python train.py --num_hidden_layers=8 --norm_place="pre" --tie_word_embeddings=false --init_std_qkv=0.0381 --doc_mask=true
MLP neurons of a small language model. Each row is named by its layer, matrix (gate and up: input weights) and neuron, and shows model dimensions 320-383. Each number is 128 + 24 x the weight over its row's rms, rounded and kept within 0 to 255. A neuron's up and down rows have the sign that makes its largest values positive.
After each neuron's rows, "fires on" lists the tokens most often at its 100 highest values on Wikipedia text that the model never trained on. A number after a token or word is its count.

L2.gate1201 [161 181 198 158 115 159 132 110 130 122 105 143 117 126  97 123 111 103 132 151 111 106 145 155 141 147 121 154 135 132 128  97 101 151 116 143 152 178 129  99 106 104 118 177 125 145 112 154 124 130 126 147 144 109 134 136 140 135 117 104 145 128 133 143]
L2.up1201 [142 108 144 110 120 143 123 149 108 130 101 138 165 107 132 101 106 117 139 135 119 143 154 103 137 151 150 127 145 101 161 129 128 127 156 147 133 107 140 170 123 160 121 132 124 122 113 153 123 159 156 161 130 155 133 113 144 116 104 145 138 161 109 127]
fires on: " well" 19, " International" 16, "re" 7, " to" 6, " Total" 4, " Open" 4

L2.gate119 [155 131 136 160 108 155 146 132 118 126 109 111  79 115 120 124 101 120 177 137 158  91 147  91 119 120  83 152 179 137 124 160 115 138 115 129 125 111 138 133 123 129 101 174 106 118  98 148 105 121 157 158 156 115 212 100 146 124 153  90 152 137 125 137]
L2.up119 [ 85 109 166 128 138 151 104 145 149 119 150 142 153  76 124 156 136 105 154 131 144 121  95 114 143 113 146 154 139  74 133 123 112 149 124 141 132 129  78 126 169 173 152 158 142 113 110 154 181  98 112 145 129 146 158 106 132  98 146 152 115 140  69 187]
fires on: " to" 14, "i" 12, "in" 11, "ed" 8, " over" 7, "re" 4

L2.gate991 [118 169 125 116 130 118 159 132 148 196 152 168 147 131 158 142 125 114 142 174 179 138 159 135 104 100 137 133 143 135  80  74 110 142 149 112 139 147 108  74 122 131 125 111 146 109 140 152 175  99 167 143  83 172 110 140 112 170 146  81 127 145  98 170]
L2.up991 [145 127 109 149 143 118 147 160 111 162 129 145 158 145 145 137 126 171 119 125  83 150 109 127 120 131 119 104 108 117 158 103 137 121 147 169 162 111 136 167 135 117 129 189 133 130 139  44 120 129  88 116 146 115  71 171 159  91 106 130 111 155 137 158]
fires on: "'" 40, " while" 9, " none" 8, "ther" 4

L2.gate1240 [101 143 136 173 139 105 126 103 136  87 126 141 160 142 102 159 135  80  89 156 131 172 129 145 158 100 144 132 127 131 110 112 100 112 113 143 140 113 112  95 102 158 100 144 125  92 132  95 138 106  90  83 138 144  95 107 162 167 130 102 137 115 138 129]
L2.up1240 [113 136  81 100  97 101 144 104 154 117 127 142 106 143 127 158 133 129  98 117 121 109 125  92 112 163 136 156 152  84 114 154 137  85 151 115 151 139 159 133 105 141 142 163  81 137 122 140 117 123 130 156 116 107  92 123 123 162 126  78 123 102 117  98]
fires on: "===" 16, " ===" 15, "==" 14, " general" 6, " life" 5

L2.gate485 [126 112 140 116 126 116 117 145 138 161 166  81  81 128 186 164 103 157 146 130 122 125 125 141 123 157 127 110 142  84 126 182 151 142 145 141 113 149 133 121 142 143 150 111  96 122 144  44 124 166 165 167 143 136 126 120 121 139  83 191 126 126  96 137]
L2.up485 [160 100 119 123 154 122 179 120  99 110 121 147 114 116 147 133 118 127  87 101 149 138 163  93 132 153  80 126 135 113 108 157 149  91 103 146 116 105 122 124  75  93 128 131 128 179 162 128  88 154 128 155 138 108 101 109 123 122 139 104 117 124 197 112]
fires on: " \"" 46, "Light" 5, " their" 4

L2.gate609 [ 95 117 137 150 112  92 123  92 129 158 155  98 119 118 113 144 123 154 120 168 109  80 141 141 145 143 101 131 115  98 120 134 127 172 103 124 119 129 126 133 109 121 115 143 156 152 105 105 128 119 170 117 101  98 173 136 115 148 120 161 110 141 154 163]
L2.up609 [152 149  84 154  82 135 109 122 114  95 129 157 138 133 150 151 137 114 111 180 104 162 116 154 142 108  87 124 138 151 150 115 127 121 144 106  86 156 175 149 142 134 127 125 102 144 154 155 137 100 157 155 105 101 123 134  93 140 128 111 111 160 144 139]
fires on: "Le" 20, " Le" 19, " de" 13, " La" 12, " De" 9

L2.gate1216 [167 144 113 148 133 103 121 118 136 148  94 140 177 120 151 120 139 170 120 137 133  90 114 103 152 147 143 141 166 124 122 112 108 111 115 169 140 220 152 115 142 132 141 154 156 110 128 119 167 101 189 118 129 143 116 124 181 150 128 112 129 112 128  91]
L2.up1216 [106 164 105 127 147 134 124 150 109 175  75 162  76 122 134 134 136 145 150  81 108 114  77 130 107 142 160 131 154 156 121 124 142 117 107 145 119 133 146 166 114 120 133 102 174  98  99 140 132 102 137  94 152  97 136 154 121 108 109 153 133 155 106 129]
fires on: "'" 75, "’" 8

L2.gate683 [ 87 131 163 115 147  97 122 143  88 130 126 128 123 113 159 108 117 150  89 135  90 101 102 155 129 160 117 143 132 164 142 171 117 136 140 153 148 137 112 102 148 145 144  70 115 131 132 119 137 120 142 109 191 155  88 103  99 123 109  96 119 141  99 137]
L2.up683 [122 148 157 136 144 132 126 107 135 104 155 160 145  99 108 178 139 129 154 149 139  90 116 107 104 115 140 161 121 159 119 123 127 111 120 147 118 140 144 123 102 117 102 127 138 131 126 163 107 138  87 136 126 143  92 109 138 131 128 115 112  85 197 107]
fires on: "==" 62, "===" 16, "st" 12, " ===" 4, " ==" 4

L2.gate1190 [172 163 169 176 125 138 105 112 131 155 123 151 114 111 125 149  95 140 134 114 122 153 155 135 112 159 128 165 105 152 122 117 164 117 143 115  85 123  72 108 103 144 116 136 115 104 118 161 170 176 139 134 149 145 153 131 105 119 187 119 110 146 130 118]
L2.up1190 [109 175 125 107 127 139 129 135 134 132 146  75 101 139 135  98 130 140  96 120 120 154 172 160 119 148  92 174 135 126  97 102 120 129 134 159 122 152 114 106 173 112 118 127 149 133 164 115 139 209 143 173 154 151 103 119 114 119 145  99 119 121 121  98]
fires on: " up" 17, " off" 15, " over" 12, "ar" 6, "down" 4

L2.gate699 [140 123 145 110 169 100 136 128 128 148 134  86 128 146 189 162 112 110 117 115 143 111 166 126 120 126 127 104 151 120 125 153 104 128 146 124 109 115 130 158 140 132 133 119 116 112 148 122 142 123 116 106 158 141 130 171 121 127 163 111 145 129 114 129]
L2.up699 [112 141  64  85 151 124 160 158 148 177 132 103 140 162 129 124 104 164 121 133 158  98 138 129 110 132 127 136 154 135 107 138 148 145 156 138 109  92 117 135 136 135 117 131 122 103 140 148 113 114 124 152 129 113 114 129 114 121 151 167 131 135 131 167]
fires on: "s" 56, "'" 10, "°51′" 4, " 1" 4

L2.gate804 [ 79 121 165 168 123 155 131 124 121 136 158  90 128 124 110 116 121 101 153 166 132 146 164 141 142 130 116 124 164 102 139 146 145 157 114 105 110 119 104 124 114 142 132 133 125 118  92 141 138 174  90 135 146  74 124 147 102 157 119 105 150 136 123 130]
L2.up804 [ 69 119 118 144 120 155 134  99 131 125 125 116 143 137 116 109 130 135 112 145  92  70 117 157 121 124 122 127 109 122 115 144 114 153 184 156 146 127 117  84 101 129 146 138 138 145 136 120 165 100 153 158 150 103 124 137  99 119 174 130 137  99 123 110]
fires on: "," 23, " later" 14, " that" 8, ".2%" 5